config = dict(
    hidden_size=192,
    qk_norm=False,
    parallel_block=False,
)
MLP neurons of a small language model. Each row is named by its layer, matrix (up: input weights) and neuron, and shows model dimensions 16-143. Each number is 128 + 24 x the weight over its row's rms, rounded and kept within 0 to 255. Numbers have three digits each.
A block is one neuron, or neurons of one layer that tend to fire together. Before each block is what it responds to, as a language model described it from the Wikipedia text at the highest values.

Initial-abbreviation periods
L3.up33:114116121119105128157143163151121106155123118137149111148107097122136094110125089109071117128086146150136194085097102142149128115160156106148099118098145112169124121139151168161091107123123128157119153128116117157172164148117112118129118078154068108140116096132132134137187107119116075139152114171150161119111142171157098107162106125120103126146170121136119141143112152092114084130132
L3.up64:115145132090171123144120118154154149099141098160118120135172120118095121148117122156057137128166107151103142167114126170141147164161146143160109097094172121159112146099134109108142120087135087128156117139146102134144167111118118126119145140177108169122136120119112125119126133161142148118146105146145145121125144126126141100151112130122103187091107119156108111114132160107110083096157
L3.up117:133138105132140144130101128148102153159128158175101068105156124084156118122146080172098124135136126114122108138082152103112135107125131111129165139136116093207108088097120131150104130112128123121103152144166103141150117101112119114093108142143145133107128127124120149129145127157116102156154119126149110119165179097107127078089131114076144144131119112127115152123142140102166133176145
L3.up204:146115087102090081174153056095153114142122137133182113154135156103129110170134128116066134113086154109125142144125132122141143127150167140132175120099126099107125185140104146156134119142095106135120083119151154135138125086091125133122128158139134117109146110092121141083131115145130106157159132141136154160119146113138147125093138105113120107140154135130119175118149162133149130105148
L3.up213:109129106110106116148164102132126133105139141129138124119144098105131152090124096140112111104149113143149181129094123137131126131124161075094162133096135149129141091071157147145132139169112124111139109117173122113192133134127147151146129142182125159093134131083072119108141149110119082128104125140131111149105135108128117088099142133139163143117146135112130125148122103164131137136142
L3.up271:148098097102159145127117108114121148154116108115140087121139094104153110143132096118108149095128127139112098124111153159110122136149118103160126103104116134165116090114169129164103112140107134140139193104172109090156111132122132139103100145145159176126092089094109113121117119133143093125110110093114119128097181146137136085136156125132141107111141100125136152111138144142162123141120
L3.up369:122112134107155148117139100066083150180120114123114131141126070118111121123131107143080129095114132121150174109095150121107150110129088102156132095101123139173094065107112130131146124111124140148142128152130126112150149132140128176129130158162113138102106104099120152105121111118117138159146102178101094133089109169100136127105138116139106145152130100135133161145138124076153089153107
L3.up465:143094115147137127125118119161131138125099102121120098154120077142122146111138126168119106100127138132147108123114115148142138181131111130142140120082114107162140106126113097141096140161081099135097144136153104147191131119071140141130120097132140117116140104160082117074118131142168138146127172146115130162086083157109125110115114134087110148186148133151095122126113135108115089096129

Abbreviation and initial periods
L5.up518:099108106155159128083145106093143116133139130131114108135114105119137103115101137147100135142204162090119123127137167113148154143133127114104139126147101162138164134119173114154134144097128118117078129163137152163119119100131136162144103112149117148132101062156141121104110142096094155138158137137126142160136123089107135130108148102102137111149072104120119149116132141147116105096097

Prepositions after noun or participle
L6.up35:085142119140144117150092070046160149127146118162145129104141172139113135129125124120153126136130174122151132158125115126173147130167142129094138087136150108127135127122098120113127119084165096159136130127116137118107156148103099095148136107107123105144163112141150160106147121150137127159106132073130126134137141116103149114113144116198156102139135133060122128128161134096145127178116
L6.up51:136156191138130134178102096094125132112174121121074167090144117167089152114113152128117143124109119119125088131164112102145143126164113144108142120148128148146114102151093115160145125124144101129109153165139143128118139168153097128168144144129106153146167106172137098089137146113128124167114145101108119139133146116145131131140058139107130129149067129118071138179141132121120148135143
L6.up66:112173142154096087109143134099188110090143156104163144159151114111132134123089076125171126154127123146167138118095107179123128151136161150079140121078118145154130122155132141131091091086143145174138126095121128106133104118091097118176119165141126127111113124111111141115148096130091117111098109106116085144135159178158154121140118147147088150101125114093162140130148150156149157114116
L6.up68:143117135169157133100129079147111154147134161150100136135147114110127168128165099078095114133076097113135140156126140132158157125153143165144101120105145132116085111132152099156115121090121095113156075102082139102107140121157159135157152183123118125065142081111153115152137121099135095146133123127133155131124123135119165145139108126105146129125132137138107135149133128142158124175153
L6.up101:157165136147100124124114138117106086149122168114141130148113154124129160146142172125150101124136095153143130187121114134135130129109106128108127083085133137140127091118112107112150108130142122120149142124106189132116087121096146125134168108106106110100117125110150133104142140089139144150168167165121149100109140068113152152140118138145103107133109174148114131136111103119164139127132
L6.up159:161087098142129110108156126142145107151068127138140118125116123133089088109146134147124112142158118102148127165121132141111143141109157143129089110138080147126106146144100126104041149125151143162095084084146087143131168116135076106122123122131131167101108133146165152153129123132142159108097148107123181130135140140168174143158129137118146120155110127121132110176151156188147078127163
L6.up492:128133095111108135155128134171160138138128136130099120093156115154108107150109111102105119125100168123125089130166144090107115128132124144153105167123131146150087120128101131147147143170150137170161174092132202148091144128148137139129120130139114120073083083070130126089145094111142150159110121142131092083129113143149128154093103115140161139142112144149084179115094144110111148163129
L6.up586:147180128163120116171102080151141122122095171148129139093103153112121158116115128112151123139156087122127114139096102109122101130111133134104101115125137145145109132138130102115152174118141143162136133092098168099105113163111136095125161136109090099128073087123171145146129135101164130106103151137119120118101154087139120167119144100151135102120103135126064179120123142121136132117132

Passive participle after "was"
L6.up32:101123166150116135120109117088136149122122200133139128100129128094160130143144130108128116159118128131154155100160089109125172132094140154154111111114146207097106152137155139149125133130184121124131127106130113123149128109161124121074115161112105097146183089136133104108128143109132111109141097098108122128107105120119129063135145112134113090153088149118116166125141170139126149133115
L6.up236:113116153098144107131145144124113118122126140190142129163114168119111136121128087069093110102103200116140094151123109126182101066140129125148144152123172106146113160120099101121150134141085152130123105115149116102146150127125118116142112110121121122082113105122163128158114136170128152135131096106153128126125119120159155076113154104123125133155161154142132138186138137128157166147100
L6.up267:146149084134125109126134107120100110158155115092131098105151165152147150076116156151138134130119111078111122117137137127100165173148141159103198137111104092129104117091158099137170132113161166191144120121105081100134146108146099068092114122145148159134118092159125157110126107125117161123110131141153111099151135140176120139127148103100145124113129104163158159104125161130159145112123
L6.up278:151121122132164118122160138142130148111135124121112157083138141095099119107107068103100149128133145126104120155132129117142122142150123166102180110136109149123126108152135113146164124136172157090088090140138081132105119091124104122132110096149126110129173138116138144132108137141128141094105105137114113134145145101113113132091156086143125163152109109158162164130112121134154156117106
L6.up338:129137091142131151133118105083151132117113136120114133149145128111097131116109154108130102092112163119167128135107123153087133143164143161098143103139106089150128102170143124119109110124123109121116181126125103104123158099112170128118131136125160119095146159191084132089133148131075153074133139151144102168114077125139073151144112147105102145147105113142107157148151132133128130174095
L6.up530:128160166086103145103134103151153074097118096131145114080149127170104112113121110144110114132130068139177089127075123142107128110182137149101122121161135146154113140130131182119127149142100102140131129143149109132129128105150124141136139160126135140134124130108155117132103100130145155132115147134139126152101066108094095169087099150124109167142063184138151159155120147142103122129137
L6.up572:133111103096171096177135134121082090081118145127134137138151132128141135129131113132133111118065155110106106107130182155100113128137144133107158148104154110141147127163082129119132146152138124117131082112126100107137140103089173129114117136110110108096122100133114118133122114135148144114134098145097178146112134095116166128137172125095183082144143156181145101160127161099122110103118
L6.up628:081143116139143128152118097127124094156086116135128066093154126142141140174122112080143105101065133116145110148104122149120124131133127138112173097138171093128132169121117173126142168152148126150125096149107096123182159132150147094104114158121116126121113092135126113109107125109116145137109110146069116120124149144120114095127121147129147127150153147141174122125146179128114157131115

Plural endings and number units
L6.up274:129129141135128131130123122145117141154151127138150106144113115152147149129108125139172114114146162090191130125098139174163095098117145139154158135099117138104101118090141121148143152110141088135161144106095145103084132167155161111091134128147150126110117087163085186072105104122123131097108092088162149161072142116125137161121114180094103115138138129115135123140162166129144112136128
L6.up276:114134084130127163147112126125102145155135140113126095114139160105116102139103112135156157116147136097185136100142096111135126101100120127120197170093126174129116153089087128113107108158121128142127111124110131160133136143114105126132146086114148144114118148160138142147142123135098061176142120099109171110085115127122127145163071113117133137141143151103119126075112130117146114119155
L6.up302:127110107086108112188098128124155147096121103158136128147155133143107139120108118101132156120114142092131132129102160139113092129162143105121134183135117115105109149116133099127129113178143153132106068166105107117146122144184125114119144099126084126111097104156110127140110119147130104177090148143107173122111070161146142127134117185129135147114154130101091126127121164088115129121124
L6.up364:151096123148153128105138122115127169149116156132120107107144138104127085135126119083175110151141123148159127094121116149123131100103138125102138094138130092123119132165110108119133191144138104173139127105134103149138129140097141097103122093115127107158120103110135166144130111132085108112116123144132127141111122145153130150085089105114178117156152141092133188138136116107160154104108
L6.up409:132130145138093131130095122136146173104165146113129107132180077137110087163106137138143139142134130141132117110163154112103121080114157167134125108111163153153106148069120112121128171149156124145141105149105132151155100087136129109131123106116149165113135151163152123148109114167131135116121150175103117115130120145111108135116136129133102134122150098169137113139121142100114123160128
L6.up434:110118116109109129165079157131119197125102132109127124107150132172112146134148124130177141161112157117167149115134107134162103115110158153105125096105118121146158173094136074151132104154067111130152111155164158132140127164137140140094127124087089136111126101145118123119127098161120111160145147090137143109090107159163138148135122106097081119148126161107132137115111097066136155109131
L6.up455:043144095118179133119091129152145124128161093153167162139133111129121102162156177126140159118104133115111117119090122115140148136124108138143140147096150171091095113101121086143136150123120141092084105153145120099152175118142123129098139105092096141095131113114142117134086112104166117188104145125156161152128148136074141099163148151147109126132153109155153093143173105114103155128119
L6.up607:125118115152119145115151096175120111098150141151159087128168099135105140191146089116148149170137131122105147162135161116159156136103114144129124083144133149148124143117094146127124124173139081161155140133103121096126122111103129125120117104107121188120123122107125154119121107154149144138121102174154090125123103123137163137136117142129119146120142066152160082088132157133173137156147

Middle-initial periods in names
L6.up57:135139101116146122168115190117151129114100126131098166082101106089145132087117080153097127160116106148107144114103145117101118079155096156133135144137129145104079136143139156142089105164121133149100134127119150158112151128112116138149172121136118071130134132141110153087130152095098159155139105133149113113149147102163160101159121134140132126161125161144111099096125191121143156132098
L6.up177:147114156150138143115115108098124106130111103132122109158120106152134069182124149161051121144119104085122086113143135105137142110089080157141141155122142141155128129094171126136144126136148125130105151099192136161142134129152067132150096164160131143122129104139118168118102126144144112139111160121154108150152155113097136144150120138141156095130104166106129157171136136148120082103124
L6.up235:113136139097126126144130115088120118150126134157137087098145126136109133147112110134112100103207134109132096067120142141101139115139184085155131119157143139122152092160141181136076156099132125102181148140105157144163156083109126123115113146138130138141151116144111135083087106142181126153109091186132102128139179093153134156137130087113099154100112166148134154134116100089138144112154
L6.up263:155109159173146125115104104133132108143113108115177136118135112101136096114123186144089156124112144129145160136127117120120109116125134127124103154155156098129133102102166091160093103132111098083161152103125149162106148147140131144118097160150068121102134138173144147123145149100161093182117127145112139119127122131161080168134117074092117128088159100136116123143108137139140099110113
L6.up272:140160107148154100123121097133151118085103167132115127080116134067131094102102161100128133138141077141121146143149126108115135079125097119124192151121129128077123104098138136147101101130102146121140128104119149100131134143148126170101143132132136101123131130180140130119098167102162130205080097132122117113123122139084160129088147132158145124134144140102143092123128087148148141170110
L6.up432:131125156159134095145137136120111121150162145124089133168140143140066105127161108155148125131112140160151142100127144129138146104135170144169093179124132146107112097131153137111099135110158157118135096118115120147115163137157089137094147130142120129106072128128172203125132073117108111169109096149114108136086137125166134122156132125089138125124123125093102149184097113131154116125116
L6.up454:159118146131153093136127174098139062117094161114158134113122091127091106081146106170135159118154137131118111143136167103166140118171125163130166148123104159144140113107140138131119160076152163153109141120118130125066155130139140149109112105147126107132070138157133162113079148142168114120137127113145126129113175086139163162131156118114135124118109157125121127142113166128143119151116
L6.up529:092122142139140094144111116106131116106125107108155166128132072132115109097160102164097155121144144185136134131115180119128159130114139148082127142133066181157133141125149127159107122155107113141166099117144094132099112122126094136103127128161110120091147129153146146086118123110154095149116152109160131119131124142150107155136119121113164135125111138147084135149134085091162125170137

Word-initial "s" fragment
L3.up162:108102151165077158128105185095125102119139177125072132140121170161154126144131110167155154115128114139113162172107156087121169092121117149113142097197148175146139160126131096121120117155161179085135153135109090129121107116142108141137132113117141150132111122106088167133126126123127122097113092125156165099141136085144136084114077105094116119123133116107111133161112152141162113163131
L3.up212:154114109124180112136127132162109079135094085098124111096161139122128136113080135152091124090132113122094108134094159125153129117093173147146146130155120104170141156115151137131105100138090155121141142143088141090160133136151098154122171177139146144145123134132119130102136081147104132105111132091102150159126131133087134130120108125112125115157123148129142184126099128132167120118127
L3.up245:135143149140153176147136081118119138152059158131131149080129129100111110134138104131105129114137147152160125139151126172132115144102147093133127145149078094141111111144138131114118101123085144082140126147125153122158164089112148140101077148148154121131167143089122090087120101127166113132113165159112145164138119120087129121136142132143132147122117123165073102140176155164175101175088
L3.up293:145112095143162121157101116169137146144155103122162090177119119120161131177148130151122150106150094115138143103161144161124130137134117123125124066119145155116142138114068150133145141099127126122129142111090124071141136172125084130139135091109152129101137148137094114105129107113127103123145146114180115087129139141129220130132106105122108092118121132083122148100161114113120161136115
L3.up295:111150094135156126143171129157119076147107178133119067089140116163136127112113135097183122111110103123096113131104133170134108088103143113134099118109151100136149157110135116133135139142140078135146132111100101124152111168143114134139107145110115149103141103121136173128162100140146129104140110131122149144140160133159128188130111118095097108119109128151133087100135128105177141106134
L3.up423:144094124127127167176124103167167098100132120137139111119146154133132128176109093143107154124152132129144129127127158109117162114110183073121133138101143112147113146135151123099106127149081106128145156110141111095132118114124103140117135099117138130111113120136054124131103135122171139130131112095148205148110177164152132122115123121084134175155121131083115099097133103121152138107087
L3.up497:123125115106129101150139146107146162179152141080130076108121132114149134137169137119127151095150089112148141099124118146135108091126174084100151170168095106130161093089112132148128105113095158117154110148094151137187130137097114139136125155138126155143111087100119143121128126163124103148096135144124154154137155139152123123137123111076116143151143111123119110144118108137154115097106
L3.up571:144114118136110120134133145119149148122169143094110131139127126124088111105168059091101171107114129125134140130123148145106153099110125170184165140127141135136135160127116082120177097136104114155118110114106121148147132135108104166145124079147146150119137132149113140121118126155195115099126143103105175152065091147117145158107152152144132116139185111149139133128089156124115158135064

Word-start p; passive participles
L3.up105:089120111139143149169113131149112113143170154115137110111086116183160130119145091106100144125082083130161069132137141135134162097121138138135135139139132132119121193183131088163163068112147157129161126121174128093135099126107130161183181182135153135118176104120154120105109134147120111074107122136146127138113145112124160137078111173153115129133072141139140115125115080103148133148117
L3.up156:078120109140068109101116110121063099113149147111125116088111100160142116169088137105136102123110126120146164124143182163157140117130160145085152098132127088147197109136095084138136085069099131112135125087108138150161129174101117106136140127117118151126131106155117148123117181127126133158130139101116116096144132148136132089155119107140152134108140131141125119100117084137143125136140
L3.up228:110144117135111128093153117122140152144123132131164140128122160147116117160084174108077175142117098104182129081103158123134163132161147131138127102135106133152143123137140108128131112129134115114074149098105100148098134086127154083170124130099136123113163111125130133149090103085095141118166138147111152097118108128125119106120122147152175127160134158144129135146111132139146120169109
L3.up255:122189109116115141127123140108123101135088185125125144069137104126134100120103163127130118125088143132134138161120100135150128085103120148120158134149150085091129152180136160135183124098109149141152145104172110121071117117146181141114141118147134140135127118167144093131145109119117130159076119133162106149159125141155159158125132134119114173160136113119111124120168136162156088117139
L3.up404:096139112097124138122145118147134141139125098102115134117132158123148112131119141167117169115167153128109165115096138105134129138129127113160110138131127094170148098119132088133117206161094149116165130162076135118162132157139099111147101127093103119083129121142135107103141146107117099112098114122098131093129166149156099174137163099099118159108113150144160174108126145112155145146139
L3.up406:115157125160090123126126116129108088113150140072160116115119097124115156118080141078132174160122135129118095104130163111144170104121130167115132127073156128110147135176133119158103112100141147160104132164106139111115147115147086128171174133120116114097108157126136144112128130135117161144113130116145123124094079099123142113092144130135132155120122135139162123131107154134149116152150
L3.up436:093128143170081102149110099118088109150115189104138148124160137144119081138128117110129142154108089073162103139155140130147173164138143164184149119130145152106132121148080116154123089114109109087115082122124135120120125155122123133148095114138110154124140144135116110123124119102105149122087145106145132126123156138157156124110129116165158147098163124144135109122183131112141090170120
L3.up620:102139096106147108122137096097118143162146163144119103126123112134107116129122111092066128105094118105122152144105159169110151141106117161116189088169133191142124136098072158130129142097184122105121152115119099161138125093146172157162130115127156116106132133129103105131098128075101180115147131138137146095157136119143103083153109111125168122124114120121143123144169146129156129134107

Verb-governed prepositions
L5.up594:186134108129104149150149072109120146151144123125150151116112152117151142115124116150133125135136137147137108178100100144144133128118132096128139105169162163134094140106119131143129099104224088136133149131082102129122163165138149106137139122061124099136153106146102102097141100142122109112105159147103137173163120100112130107115147114137124107143088129113111133135135145138154155159117

Split-off letter s
L5.up467:119128127137140115124142143108090122154070120094138119073125178159136120152099099166106125092130123121134146075107169163134147144108139155153103156110088120148122110092131104150090135115145145156157141106135115140127133094125110133059124112139175154099126100114079145115137138175144134123159141158120141137126100088119147125134098138151136105120131118085124149138171167128126118129124

Relational preposition before named entity
L3.up83:144132145136160113120109159139143135101129133142112095120148163096133130145140171149164144138135149110121144150133168171149138143148143128128147111109107123162122111159090086081141116137099118175126155129143110177119108129060110168120135142146112130147143123142112146162137118149149135158140122087106127065077139120127159164110115104112095094154134118157111097168115114160162148140159
L3.up97:117137131161150085130152146119141154109124094132107100107159134129123133127120114127137150122077100122090133189200156112106109110149136102141136134141199138141103105113115148130084085080130141121119114100132111118124122127154121132142118143137135109084112142103158158080140155160108145132102132161130156125086110131130181118120168117113102087115126140079127157091153158163129121121153
L3.up154:108190103153130150138102139129148149120157168120109112116106104121132136117161099163119100162136114106113115172141128122140128121171159116153124159133127154118164095126126092102083122106121121129101156079112114183088103172131123130154160161160102127112079136085104115157152137154165134111097145143124152107136091117133128146123156142081123182140119092139106118146159146094159137087161
L3.up200:121172120160114142126131104171164095154137163118120149132098153093110159146168121154144125132107134117163116177107136130125134165139115117155137146121121112120131086162109107140162135129121124104158116121108114136133122148115173168120113140106177177122132099158143096172117109121172178118139191121136117105113167147113152143135077101118112133140164123109085115072122115079138132091148
L3.up354:190103131084105121117124087143099149143109180130151171130094137098150127088146131154141064167116150123132136146127115173127160123142127104153122126093139106099130130198093164143158115107167135145105086103188117115130099117099151130101108109117120133140132135117148099167151131126123124128082144115133114164114171107183137113124130090094137149166099117127125118162133111145135133137103
L3.up416:159206130122130152134181126125185149097066101128132112153150115123123138115122129125113114123096147118112156150139139116143134152098144104140115130088122105123112121112143139093139089085138130144122109145152071161107107142127133103083157143103131165113125098138135128110113139180106133132113102085154121178104136136124123072091145082103114144117120102129133081146063126164145112138132
L3.up477:161185170163147096146103128109161090140102143121081141136161129137114113147099116118128114117143149072115117151149176122114151165132121113114111121148127139145121084115104089115117117122135127173099133119150126160133135121135135159151070098124096136129119142138082155150150086106089120132140156158104131124142152117138176133147142134108113142144149147142053102107146112112130122149153
L3.up559:117142168136099162144118173127161064126085123111114104124145099102109155145098186101113089151086145116142131122144135156152140157121109127111113096123152165121152086097109138086143174090126123133117135123138130140113135144108095167129143136116121145146143083109075101153107103111121131158153109145134142131114123142140161147130155132141123130121155167170127131129108120133123128081135